Part of a small language model's weights: no biases in attention or MLP.
MLP neurons of a small language model. Each row is named by its layer, matrix (gate and up: input weights; down: output weights) and neuron, and shows model dimensions 48-175. Each number is 500 + 40 x the weight over its row's rms, rounded and kept within 0 to 999. Numbers have three digits each. A neuron's up and down rows have the sign that makes its largest values positive.
Before each neuron's rows, "fires after" lists the tokens most often just before its 100 highest values on Wikipedia text that the model never trained on; "fires before" lists the tokens most often just after its 100 highest values on Wikipedia text that the model never trained on.

fires after: "| ", "the ", "g"
fires before: "| ", "|"
L7.gate507:497554503481544600563533509378498486530434518519537510505506533366472543420526502470518508518519481505448494531463559501482497434518485524560491465512488497508469557507532452507522472501562517547491451593610488494504605488472469497496536439498416523471480512543516504545497579503533492512489532526471507510432426452511505491563482381512508508466517470499470514428534521493434544485473
L7.up507:488485413509549520475472519565490515566479529505585492582499489487547466457474466508561530412576490489428567572535505529490473443485497442573437525460504481542560507473475496561508434485513514530520502511530525561488398514432413487484533498495424526520529517522504442564485525456452490495465540464462493542493412511514485497553459485521500523466551506444489592438534489497441547498520
L7.down507:465531494503502538488530451512522437444504450525564470542469465525483513455638503483481550475493425493557451478567524527486527509501533440519458483475421533455529546503514441590517467518556473474529509439466475526451501487482427494499551545539539442481572482468477466446512458445471599483441466483458564495535487527480570467476466587517535494465506470474463546525551569475620479458539

fires after: "|", ")", "c", "pl", "iter", "C"
fires before: "| ", "- ", "ure", "form "
L10.gate620:522552522464508484514538451484517495440517448516531527471484547508495478495488449523504460488484435476455452434496465454505553470507550539414484431504517509571528514413477468478588500524456503508482505596500510528499535509573540610534480486511436493443481482507501514539568478483576606537489516592461518536507448395524461446522527498546486513474505396551507521513493552565537537514458
L10.up620:420491438485462517569528491532536468506474508501532485440541563577508580592529493478572492506524451454474452503511523526542542434444547437541469502522468461536491520481449550499550500537434449474430492473429497515539475516517527561425441530503447488455494503435525586510534457476534527429542504492508468577462492445536472495542472508458500538466525567516441521481552587509515518518558
L10.down620:447487536492484466456444440486450464505478568551510488487529427565523463451521539476517445541483531496438465461556535490494485471479499512594523440472477565577493526580471526521489505488469479503461559434519485563485545536492535483506533557498522447474563538453519513461453535399430436513489445546448466505505507501518489400518555483545565441532430518494544461499490490533572515504540

fires after: "|", "a ", "fa"
fires before: "| ", ", ", "e "
L10.gate337:454509471564572487541562557524494463445495494499555542563546528534510480486426498501501536497511554500498456487452468568510479512490483490568531468524507531649500471469504449543512559545484481507483471501464513513520487464438522497499454539533473505583434453420513526514455471511504435469574551459469527516476512476487493605473634456621488542519535488447529470491491482484448545526548
L10.up337:507447503500528523532560477559481482475493464546550533524558448504553515577534470471550443458447484452462525498479509448532469470482485517539499527516507515541537562501522443451519423546460525509473530512484535498507516466513569633513441468587495479522422510499487489433515519490401472478548491463489497528520594429511495508539531526464466496502544479512551474503492466578469535462524
L10.down337:503439440519502450459535545499412449485499487437523557523506508525532451464436520445485538484463487514485538530506512513440590537471539448591427539530585474457523572494525468428546461508530498504456469528496504495496484490532493543472515464447560537459514586492494523490461483531489455443490495499546488520478521558446499373530501516488505545541486459534534504508546487468512518507464

fires after: "1", "2", "T", "3", "0"
fires before: "\n", "\n\n", "\n  "
L6.gate623:538549576516450476515453499566462503514468477479536515529463445470457537549493486544490511470434453512453518517511500437430528565435540543538618503485525528476504537540435490479461516590525557567490431473482466502450531494520473470462483478542537423502510435460470491487546446456556445493485483496507565474506534542451437417459505513450514509509557495562490530480500513540431543466474
L6.up623:476509486502518537477508490469490440521501432514456521512473513548464480548493534522513482503472512480549556544511514535490456495506509484429455468580487464506492501479524559474402449511525496513462543480511554539426503475417512413440585537515430382491514507443478488516455580492453477488463508486490538493567469525447492472530575408491473424441489416516465489508511571453588514500579
L6.down623:508519448529514454595474495457591494518528486485465474509462512515531506431497578499476418546491483498530481433494514494458546532496486467524524502459612513554533497456479478486507425449462554424475492476477489579455522468517537500515470402493577532462553547529514503495497503522514530505477462532486516489468575467552512492495521545499613488449535568571470415491547476462491472598479

fires after: ".", "|", ").", ".\""
fires before: "| ", "==", "The ", "== ", "= "
L5.gate710:495480498467478571475504484530553503498487478479452489565574562498459486389425508526558472465524461514530525461452560526450517570487488515519486465579450454506524473477481488542568432524524566485529467541497559516496593556439527535518477452510516493542514496529495478456476492473447515467493475498459473554509455524511550508547543515432521476482505480526469434453546499447540571515597
L5.up710:422509441530479547501485516532523495389480510495501461485564493563505535493548480460522447517524534448458489461502454536456502599499409389540446474526461446526554524510502517534484492430496515439461522510489514560501568588543518483442459485578519507565508491502518519512519449562445471502494519405510514542549476481473436508513578536534503518438557433455463465517514453492542513511587
L5.down710:454530450531414512479495517494549548540561450465511441585557468507509580493511483472546498500485521411522495535469462573457442568593508433564508503524436477466542501416482476523536540492463514510532510510495507491506474438471486569467536474505497534546498571574525479444489532466519506469472617489431510533468427450567502493516538473482521524427518457523457466520421510441547568492537

fires after: ")", ";", "'", ":"
fires before: "- ", "bed "
L5.gate386:462492492455536496501500485435550493545523503562454487468536526533552506511480465451530435545471470421446563522547539535429483559560429595453475421597455497569517484495484489515519505481569503490521438541550519545553502488508448528464539506493475533588567529472510422446489531405421461519447490452491477492496586488516475438590460505474530509508446536452508521487546471438482438514539
L5.up386:466453481548528443580586499532489519538498516473519491463501520522537455536398575505542525498516398515495515519542483528541491514546503460527420465494485521581485479512439557523513414512542464581446557482458505536493528482480410531491488529551473556480489464594482478469463494540480494511528521462541487576500430528581561477532529435488485483462544523481477468573548515539525488488462
L5.down386:500454490565442438490477481527437461509484490514472522538530522552535423557389504541526540477469532485497476549500466513477451456536488468604492477497498490478495513484488493490551583492480507543507550463518483514511474425508488504516598452600468455504454460559503494491521517412469514495495496567478515549480523429511559497557580432540519539442521525432473462436527564449426451486455

fires after: ". ", ", ", "that ", "but "
fires before: "was ", "is ", "has "
L6.gate495:460496477482519610531471508481555532452582543510540544493501501451432535497547451532553513533460603501399484508549521513564503550477549517507479505556497473521431513533491458528519518442552492508482498458528531582560489505500453515498562468463447465482519508487483450555554503540401504536489529482457492447473396517501510473539555506399445506524545488538457482472530519461511514460513
L6.up495:486443507458467430474512525526505499592528501437489461440573483542504508578480480424514517540536438519512473507554505524506604556509467510477454556508540515458484461452495505571468545544521480455531497467495534501472523492557525523493412508481434461526447495435547521486474500416474432469467485508488462504574443508500427505496514510514503515499450505462503545491531473460458457550471
L6.down495:543523583523489562488481496493406480543499551494537506517475489488497534499528435574479565523519536498518523580517479509516569582494532487524521523470486434448527524526458503476547490499566544408481556532478532441501462463496528490573527480542488540541565471461505512440498472526456494487451445416452455532445464525485417447528567503499475535486495521492509532428540506503518473497480

fires after: "199", "195", "196", "197", "194", "192"
fires before: ": ", "–", "\n", "s ", ", ", "s"
L6.gate3:507495508523482538471525500493452494465456544501491488459619519476436516423426526481553505547489530476492530478514516538554544421505470475484467438517516467505532492515468490474461493453537470486486467526485490512465477540480492472526567497579456502533548489507560517567489500476452496512533449380535504510572549500525476589436531532561522478521489445425502450485482525452476432544472
L6.up3:505510491437538468442500541547390519423543477478500556482543490471512526478464428484528478455473460542582446456587464530441514506490545474484479522555498526562534536484512534489458484501501477464550459460591436469559532527513584497518461502497468446474478485499509477539597553508504565435482466522446488473529523485520576478526402557522541474527459528517499487479494561483450486519498
L6.down3:487578509452479523437504526492591436510537445512556541459503504506462502566533455510460533454607564514510470524492488448458405521526487529464516518530484572535571468453518551491489531441458387518480520490543541499583553563500539537486518504453602479465528505508506500496514470521502460481496460482439488482566427498495470496460472508529522476513502456485552484488497466500462492497554

fires after: "|", ";", ")", "s", "."
fires before: "- ", "| "
L6.gate643:508517499508471521439507418521570502499515528511476474447528472534544515478480477481567517506458529491479485486439498566502550501524489523470497540506533501509481482525448421481442528386446542486436489491471514494497553510510514559563594478437552471557424533554550465473528412408521518526399538515486505484498387544446497473559524491461516478493576496531544491601524446478538514472545
L6.up643:495501474474565530503492465526592502553527431471503486544514478457554525513558505375448516477531571545535536451476446521523502471536503481489464470530494412537541564489530506479476462446499482484512578519464537517531450494543528543538451464510475463553517521590520499454485444564471512484590490450493547510440473468489510517501534498496511434533401447449473379519470531488553527542512
L6.down643:484503546446461536532488510474461564567496513510464484474406514481535496483504478499530531484475510555469494555494577439575546431438469494484509489498658483476463476492484526528527529537547475522464474547533518453484490536513533451483495454527546518400492556451460528584494492495527529496524555569520454490529529490425509494512501482559491588460467490497520583479528487499471497444431

fires after: "|", ".", "|---|"
fires before: "| ", "|---|---|---|---"
L6.gate398:466557426517558516416535527571567521463542478536523519547490508579494475540540479497520456453494536494546531513503463551469490470525459386538508481532529474452477510461484442488520443590502520464543536395439499473505465529455425518475458533501487461533486567558551499463522496521517468508467446459553547493452545545558504445558541474468489479436444429501438542490523512550520562495556
L6.up398:547507383536425457533555532454549530524477537530496506495489494468428521505492520461530528490440544527484533421465460495531526512575551460546556442476487520514500545529539476490501485521462515479523509480386563527534434496521497518475557416515540537464528496520492549467577552391510497488496446468524525516490491490480498486481517536421463537475564509515489437513423540444549530520481
L6.down398:475484587444468521478474493456407540544464474474507503482459498517558499546536498496459430537533465468523451568564547445461543466393515522460495520550549523536490477475478482514452536460516481531476495493552412445477577470477512468490500500532508408505514547447556505496452517582556450456442477558507544494547547516489506546510511473551418491478392477480610549475482467523455479575482

fires after: "|", ")", "."
fires before: "===", "==", "= ", "=== ", "- ", "== "
L10.gate145:443464516506472491542517509472454438518493502457528403538514569521545515483483463534512511537573474537433489563506489396471541535537513468510498512484517474588427529488447611462451454523482463495496499507511577574519471512510462479507417409527449489575464448581473531468522580507561518520484557499485574511435485541543531429457517540501519503459458555546523492466474550563478523452457
L10.up145:476505517496581444527496513481485464495492518521563454520500516531448512471437473515542425519526528474470485548529495465539529496487490506524519424523567495504575439544460589537455482434480475523487501483474495564466546464471509511472469492491492520503491464463490499483505445528533466508619451419472456584419540564458558506493504559484468594483522488463432435482492548559537517476536
L10.down145:461532481500525532471488559474529519561515465550485468553515497546478513557412486459489472510490502503465457507506555560485439493488449531493499475503372505517498463485538472492504581481565519497519508442581517478448532510505462498480505540478484477586534529524534514489481489519520554499526592515499464416438412457476455598425465495466539546528467513511447489495482582531437449496537

fires after: "|", "|---|", ". ", "|---|---|", "F", ")"
fires before: "| ", "is ", "- "
L10.gate445:505530533509475442512471478491490485483500521443448513485544463533482491567479471594524453556461450457545539426475497564546550599476438515537447515507491470609490427427481435521564516520510528494478485500494558457545590506467487496459465521568491472473494525556439553520567489546489487444553516525501469473484529454464472561528578440523467507452505493492565509451541509495517578585560
L10.up445:498474530536501485511544483496485481473477494525510510363515511578536543475428509430500523498491533523553553483541487504581540473490553444467506512514471467531517563545526465558565453518451396502493402495503545494503494560453543440545542501538466524525500470486487503446442532493423526465509511457477512419495444505555521513496505535481550458534460470533470476470417511495527516534555
L10.down445:576467470524565529523487506467516501492427520507451531506518569491493498538527467479464497413455457476451504488512436440498586479487484524505501505535580536576475427572522467485489518471475419488487443476534498467539576542443537482419509486528511426536484467571500586522504386531502472462527443493575493489495500499517509550501514520561463440501538444563536596439478538492511510533442

fires after: ".", "|", ")."
fires before: "| ", "The ", "==", "In ", "- "
L3.gate59:519531464508491506515459461542506467531433513478498454493577455562466523505454517479519475532496498526498482550480490579512441583601484465465465541555441455604524534474484492558483488495503535428526552560454430517547502473548505509486490477518480552569491537535486451441504462429404466537534506455498505557451433429497484549469544478497469527486537530486448417487463559502516510537538
L3.up59:500572513473505486420441564465508495529510467535468539546463421539496582469433420532498496469520499461509517557519561561507487546485483578475498546532436457514462460472456500561478505490490496421525476514487478533569549472459526465512515461495570548580449482537469527476551463470467523528578527518498481538419480483562470545516528423490492474461575553444462479473438518477531513484557
L3.down59:531544440529524522530477543530561519541463498495559441468570467503525515493423497421544456517487492591502462508486448584491471491622509516465491517518505502492521538519482500545500470473472513487520555604515459536515532488474456528484484467520508597570514552521487442540449437496480468479513563496452458505498464473503505513567503492436451510488550497497506390501442561423566485500551

fires after: "— ", "0 ", "| ", "/ ", "ound ", "1 "
fires before: "— ", "1", "3", "#", "–", "0"
L3.gate360:529498483512482502428470446532514515518516482484492560582541475454495521503484475483528509529512490523493529490544528509495496510476502519457501543529488544425444558531534449439448490515482420431527557472478514420554496499463544483508475503502609491517553479507488522481493450526503512562461438512506471468520457468497500504485449514438560454499483456493617447520519490450545537486466
L3.up360:557495561532458480479535507462501569442517531449441530539559462564483505418499481493535429483432448427530442491490564500482417502603463483416460437504518503539491459548525462530506473511469556508491548499498554491506511528501470481567504482450475595489498465572578476510527515554528465483537495476516561510495475519423464544505513520480483518536534476470566472419549528510470451489510
L3.down360:506466469546515511455480504480494510450501427544486529422548449439485385523469506500486520545510496513516458510513427539459508497452567461453517518431504479575555485479539467560582518508532492532468532530482483558460516535432492566489532505472526528497485556505537454370500530528518475468493481527513499475435522491481456449517480465495492579588516469476513547440480375507535499504454

fires after: "|", ")", ".", ";"
fires before: "- ", "| "
L5.gate280:481510487531483590526507542503535502459522453564492492477504496519498519467534484470487419547485474548490486489470480507469401600600458500504522434521494459530514506490498465560561514515492627505473483506461541526537523509473405520526527505477532553519535463554487445472537434452467482475473557447500521537432401459506528474549496544463518538549567513491469449454515518480522511465542
L5.up280:462485507587480574469477596496556496536524507529566520413560483519506552445453455543554515516474459479387552467466427541461503590538572441533523471524479448514513492477486472496513512541498487504557532529443471524549554537472505516465457485492467579508486468519439490466541472437428464510466549464532465528421484495554462481546538510467535443535527490486493451418458564508544531468565
L5.down280:465512445540511546478457509556556449536526465510500432513506463546497559501475492484525546530529499484506491480462462553426414522578543495532482550520396505480606503435511529479483491440475463460517502458415512491529549499472454561462520474527510516566492523555527425465508486476451503511471547382498482494444454501530465550530504496481524458527502461450482456513474449476519497473559

fires after: "200", "198", "194", "201", "197"
fires before: ", ", ". ", ".", "–", ")", "), "
L3.gate559:508489436530449527491485544461465472520494454543460423492568472454489527397430504454531482505463458525520515530485564422409508460468453507457458474532503482490502524493574499488549516559530534455532477509508477531593562503471502482512550438528553534519497548567446580521518486526478575509523497475508521495546470510499523457498471489542464478578504495479454432502499554494502451620479
L3.up559:578547500485514464511503507467518494417581533569486469536578486512461503433492508534483494532455540467529513501482449487527520537506508447516544502500488473505589577498502553462571465498521504439491475496478452496519570453558481524504469448486525488580490491464513604561531461488468429558519482421515480529499505469460549513451441467563546454600489519548478516457413526501514496513523
L3.down559:535558554484530529525452480478447492459538550518511514535524516464405445427451564500494528503476519447494532578512448452520499542461503505497447452483448493467527523587517541515544571464520547460544481526464425507479446462558484512542505467462459544508516534478507657535504473467434521469491500434525443550527500478455558478519519467476493488560551555502536515484471439568510456485550

fires after: "|", ")", ";", "on"
fires before: "| ", "= ", "- ", "==", "===", "== "
L6.gate184:432599471491539470469480539508507478490540484502480467530531470478504507539417476473493479540556486475423463479420476559535467552543491474561576520589500486542482516451537523423484449473518497506533487568525543528486514511477484550455520463511501503539476532530556474538550474481473517456470503565515524550486433507460503496533518411435463443493467566456449460489562569558539516465559
L6.up184:543460475536425453555517535571587418521462542508627517498457453500405464507609448517440524465472447499522556503538467502470496468501489501466541457535525483497476511492464475490479491477487518476526538515397496491523526404543498452484484527557512491488521430508459468441479452482558461538503487445514492509483533496560538532497450562556458513502529497466519552564492525471497558525481
L6.down184:464510533485454473558587464504411556424541514527495497481465499474512486553564585488504503486550523519525523477449537428551522452441513446454534434502606502539489536463504500469406520475444494530522460494477479539524494571500569418507494469519495557527458498506456503472452499533503547440509459438510546445526530517530487492499497532504504493528484537541485554485499466499472474566424

fires after: "| ", "\n", "R"
fires before: "| ", "|", "• "
L6.gate493:500523484400466494537451517499454539484489499399557530500507517452575527553501503552506518535578502473449496463507564486476460477516549482566469520462526455515423429489453557495494495482473518542514416492534584475557485455483559522515531399421449484492437495486487514442442540490482507501491527506514529546542441516555512475490522484502489462500540504474444477514498505525484581537439
L6.up493:498517556510505476510452521532520489576479493452506551512510475448436569458482583465503468492529483550494501501539500479484476477564498473525446493486490483544543466446482438553538501466549487446506536551550583447562505494532505511520478431598554482561503553486556528526483481533605476541538472546541527436494518484471481544510427509586506478439516481476415476486482593453399552542488
L6.down493:510576527458524482510459532545527479454557453518498491565518495482480459449570604492342535480505477515456430503557534521442468524519508526519485463469434573537537475464576571499585461511458603550528490532497528492533477472492471436459545448438496510495475524500463488418483490481464550493436503488465539525531492477493483511506520510504507548521478487416477525504496498528522487526592

fires after: "|", "ing", ".", ";"
fires before: "| ", "- ", "ished "
L6.gate71:505446476514463517459479498474529532540502533511555482512545488504462523479450474484493545567526495563521537507499505522564450437506421566429438535506509513582506488456423447487471534474502507472510526519480514517548441461574554535449468565398479563519517547477463461463522524426519471584491533471513472504440536435548536501587554537474440451523513537572433464477486464376499525516507
L6.up71:487524458477451520512494577586585468533550527536548446494536553545466560511496493495496493544531567529517439511521494523504423482516489463455502452516494495465494517507565594437494467472460550483522541466477489502423508543513448451420531440507496517495499433532515501488505462476555528475517435398575536509502433494555518465515460509450547519461463404441407517461567487521434443462541
L6.down71:456495471504542491470500487493453484443524559508524462464510450510438410477498486501424522437500494514517476568545533463530534483480472532493557485422601567481467512515483545471527569527518510542479458452459478462476556544464532475517517506525546451479500433499540469551466528492516548451456372514572496482555530559426401433416480489522505498461472509465540605504497566564439515518482

fires after: "0 ", "1 ", "L", "2 ", "4 ", "; "
fires before: " ", "2", "1", "3", "0"
L3.gate708:483469473515506475496491452504512473505426530468428470476471454485465501518509545567459480496542508517510551477486508500475537517427547486509527527435511467446535564540509449518487529460501533569456549512486414463477479480420496513488542560538510479551504463500458517516457500459438549557496513458476552534510551580585500466540467464472463476574558443506526534599449438612510523475435
L3.up708:428496534501459528480449534547479516468481491474557447480491582463505493434489480465470500519512495496516483500547474414540581366442517525516477533510545542582540444564532562540539515481494512534564467486517544537398540480512495445492390416516446483432537561472511502545487573492483442406470446580472516517485524455462527417500518477504461565536479512544545522497478613528475505480496
L3.down708:482487520514526522495595470473435496458580546520456511433477459548470490489551438462571470462469444489517499505505466482487480525543504546461544496498557437460442490498521460498567546556527492522470532482501517543508489515514545512524508469419555525470554439578413573447542527477518466427555520545444486533455484473476481481555564545541439506524485466486506545508499524542381574530486

fires after: "200", "198", "199", "197", "201", "192"
fires before: ", ", "to ", "and ", ". "
L3.gate143:510521528519456524462543538494441440514457448433487452563515435481465523499497508437531563528540517477560416510421553470475543461553462540459424512538509486436512410465490488465544436464474433447577477550489514568457486484520527533556467501532580516545567516432464542510488479517457512447430519474480530516550529527491524512420490527564458443502452543429528420449472481527495489555613
L3.up143:498456509513491548425547510477483451476494487437485455579498515471498561453498525467528554506523441553456423471482488549533565533548470425507503502576531505458546431507506548484549517457537497466512467535472473521556592540569535467495517485553515532502511464504468638531507458541487498476551433463493454501546568490460559496437475538432538447546463454438473481516469479508527521479492
L3.down143:477525457490491506452570502507398561503520414494494503497450490483501467512528538507508553502549571445494465526509494490532508469486517462513471514509513474482499494525525490529487555486576561540553543576402500555485514433547414453497481473524596507564505506513485504549503526427467557485398513527485499496590445535477512495456518466495528557560467592524510515489564463547489475499490

fires after: ".", ";", ")"
fires before: "==", "- ", "In ", "===", "== ", "He "
L6.gate624:561534406554466512498512485594500482465520442522473461487502510475539511539494484492517479531473543474570454483479499535520448540548450527529484562497498464471510525460503537487518519481492477536500514531424573535496517530392455532512434428528447536543536417465535433440537482487461489572518523469471532530458491406465580522496459506423522468533560520434565494508403577508503546495561
L6.up624:502508496473518458471558525484551549563552469512552449488492481519386485506495514384490521481480385516444526515509491547501466466565515462520562492520508525540529517460491528498473485528505526488540512477494481507558461461519544528405524469525457546563490503556518484486569474530561480444523508505579560538469480489509466442505527515499452504416463475479477433518475486459538532454515
L6.down624:473507600473511457562564480480411487556426539516514564472466561458542498416535484519523497450556491497496504450517501463488502460466502576534513519499582443458457523583549464512472463541513510480450510523561453493491484504508478508531444527472473413511524487464540543537506538516473479525508492480485500482565557541432520469448474556535431474603436532524521551527503500582449472511474

fires after: ". ", "\n\n", ", ", "where "
fires before: "was ", "also ", "is ", "has "
L6.gate349:551506436481564561529521565465529513526498491450486474452463507508499517497498462486492473453452512490537535511469502522521559546468423447458499546476528467465493500493465485532483508492467460507459501520542485593478536509477471512496494504505416496542454466488535607520529494555531486461478498462496571494598564501502500455517551512448473502429447452427549499407492465458538517484518
L6.up349:490494460464546479478497466540570411546551525481478485603476525516495511533518564491482526519456484531492507551597545483531532540445459518553518512545535486419485549566538499523483463546503476488470487551468472469536481522512535499511516444556449476487517491453460484434526484587463517522406473503483492560462525511530458462483552528503557471465441462507520484481510451467492488473582
L6.down349:488560446453483525504490449503490518539474477442501486521499544484466507472470526523512542590584504555505561494493452483552514597503546465551483513478454502484485507452462514527614525504542541554433528558470577496456464461511478528531501455536426562540548479568517440457528441552490473502443446465568479557495491542504450531497506496518515587527478478536474572488555444508603440514509

fires after: ".", ".\""
fires before: "==", "== ", "In ", "=== ", "The ", "==="
L5.gate176:485526466577489503520488454509588494498553581567497476525513476550496499512516459494462458526472458511454485471467493572524540506553458481516482510591472484545510490455501481536541483426475563464529495522554506466581496537472487521476530510512491595590411529536516526506494478442443512426497543493458493559468471459488472505494549534462551514476540496460452437475470520458515546549582
L5.up176:467440480469496509484461451567530552521508515565537470537484518516511517522476452511537443529477445495467516569500534575464499514528459524503454497552476427532512519456506452536516484457501488554527509555578527503568540540529520507502482518517426564543434480479473534511481525486449418467490582518453446537423418461539515510514513468480522504526549446496457482529542601410551536461546
L5.down176:491454432552481456518484457578679509486500502529527500520509433520537513510541472471478479531469480522496517533483459596441494524521455499539472473472324530502547530481489490519511517475498525492517506506490508519566496440480491498519514528527505490537480511510480463500491480456511515509467523478476492500453434452497509496509525505487555483498483462474488474456487577460486538482496

fires after: "201", "197", "195", "re"
fires before: ", ", ". ", "was ", "==", "| ", "."
L6.gate478:479506487501422568470500476484560512533427511496479532523493524545508490518446516469514541472453543542501501498534526449545555570520491464484496504529519539456552452550493538506590497445502525494536498454503517545520468446483562518528529473482436538538524442469480573479511526551513493417434491510474460483398463500465545547452550466460430467565496441470508458527453453435491434480516
L6.up478:478495535509543559487450523509520456437484544425484487499444554570482473489463475526523435449462532460536521475512476500481486562503467493506419525571509481506537533510553520558492467471449521432484467508503423545541464472443497505528506556513488512460562507471515498558535527484460428529491489477543441555544441580523521489483547575430533491515433462479533454501470518509460445480443
L6.down478:528578507497514526442505491495534509515536518486481465532521545562499500490459480554453569423506567482485506470515491503556555593495498485485494404477330534561471524415503461512522441522503509492523514458428520478462453536468554552437495494545472461484557528493555573458432486447423503521498453506445498528507462538591446456508538509459454520481499491560496600521538453520557508508500

fires after: ". ", ", ", "\n\n", "where "
fires before: "is ", "was ", "were ", "are "
L2.gate164:457484586494467518459404491521510592461475576478447563571439599488480506490494507588561482482537547446540544559472533535581534552531470460412509544547509483466520475539455563448515553445478522516486514474508472563428439509475463469471488501497498433469545533476533473451506447461511442468502471518536542533432454493492446480502544502460499537505525519551516493474546425462521478474516
L2.up164:469502530493469563536441480486494532517547562483495526475539530490534465549458501573568511520456536506513466489465491516516530579521474426445498514488527478472484439549435526428482538440511538458461482530480448586453459490518476532451499531520442490545409474551387512507481500527482458434520465596486550429500459511482494507540538466497470544526466532517581490449537436467508440496461
L2.down164:535455564453447514518510446498487520539508490526475550465564457521461551520478492521463546588580495508471446545526549542519396558608536437412506482470459499439517448505476486547428458454566501517464484507504556470523475517519521529549508505574512528599518426543459514488504428532506539544472505492515484463484447468477467522473589517537497509490456506571449508515585495500505521549470

fires after: "201", "202", "200", "| ", "199", "197"
fires before: "\n", "–", ": ", ", ", "| "
L10.gate543:449521531517532472476557597497459403455553534502485471497456499481483556432430470442524527482566502444439461479461564487540539495418517567432465512544523475502497509545512483527480452478509527466453574540521522490475486558549473517514556537474507499469503481526553477497474517454475383462494536500508469503536558493520586481423522501549557503503484580469488567500518521487518559500565
L10.up543:484534547478571442444525533505541497481423487510496511510485479477530442561478497422514515430464510498564447450483507490474521454463490505470566498530479488498507489501398484501451480484532505532521463488510409566474502464534490449501484584542507487578539475492554500544430515564467534426531524501550534513528481477532557536469613557466578413550484493502516475485500513458547460527509
L10.down543:488487513483430527491486535462499520457536506602437563478467559538424504509497554470533490472514518481588524437500550468455399517491478491454485476440521469456488501431496495443465497543570454441479420490549481483499480519532488602507554484478505494564522514471511480485510613602500465520523478514477523475524503511462479515524509416454526485590514442419510516432525482476540444550554

fires after: "|", "."
fires before: "| ", "The ", "In ", "- "
L3.gate696:467449459451533511507442496522478491512452456520484524528578455521542537447448502533488504489545492432507497537466511506491482560528478506500495517569435502515488509484534453475499420508523514514457587490484471478549496498503518489429535491494500512551531514485487476484471421461493570488500518476477545475481465530516508533531499417404520595483518511463466430545496499453469501514529
L3.up696:557529478508508489522458532516493490501534458509494491516485477550512485511489456416546469493445478474476452522481546547522444544580480475431505508559442458472467500425462478572501532478579460448461483539495448522537494589473524468515568481529532582578496473513465506479535485460502531508512563422470469515443513461484470560532525478467519486502556548445530443442427498454548554543501
L3.down696:492518431547548535446480527552560507548456499464539470517563449525487495508450477471495517518525511511576453539428515558479444532562533498441463510469464459578548503440460532474498484416479506491535534592482430529559568457470523556468505485585527523504509487600458453444481407499476497483420565467533501541416483493484500522470538533464500529524526515458498455515477541455476543493551

fires after: ". ", ", ", "tri"
fires before: "was ", "is ", "t", "f", "re"
L2.gate335:546488538523525483482396486427469505476498578511531423435528500464483488537457410435511541528588578489465516511495555512551486502551492499485541479505505500483515514471431541537541485505564509474523499511523522540538555546417548501551454497484487526511507439450601538508479571548471469498467485450506458470484477413520485577555533531528546478460484554511490502435518464498512483475540
L2.up335:484501513489501580463537486523481496505430571481559451508584458471440477464538521482507471558476548504529440519536511461539450556584526495495459479526486485502511482594502536480513504484531507500478482509500589530495462535486458524434512495559476520436541500474485477506536461555525457423469526528511521476517553450449623489512556492421503510539473524490447472474509539553445520506567
L2.down335:465494464493452515559521502525534525514475439507508422506509462485464513584523460507491479458623534528525449487485453518455540579557536555440451519486462520533530528520469459538566514467525505465446493522429503532497542494513528504512543455486512527548499507525539465498531515573529517475469523469490502561518504497538578458453515523503519470573441467535453539482617491506497512485438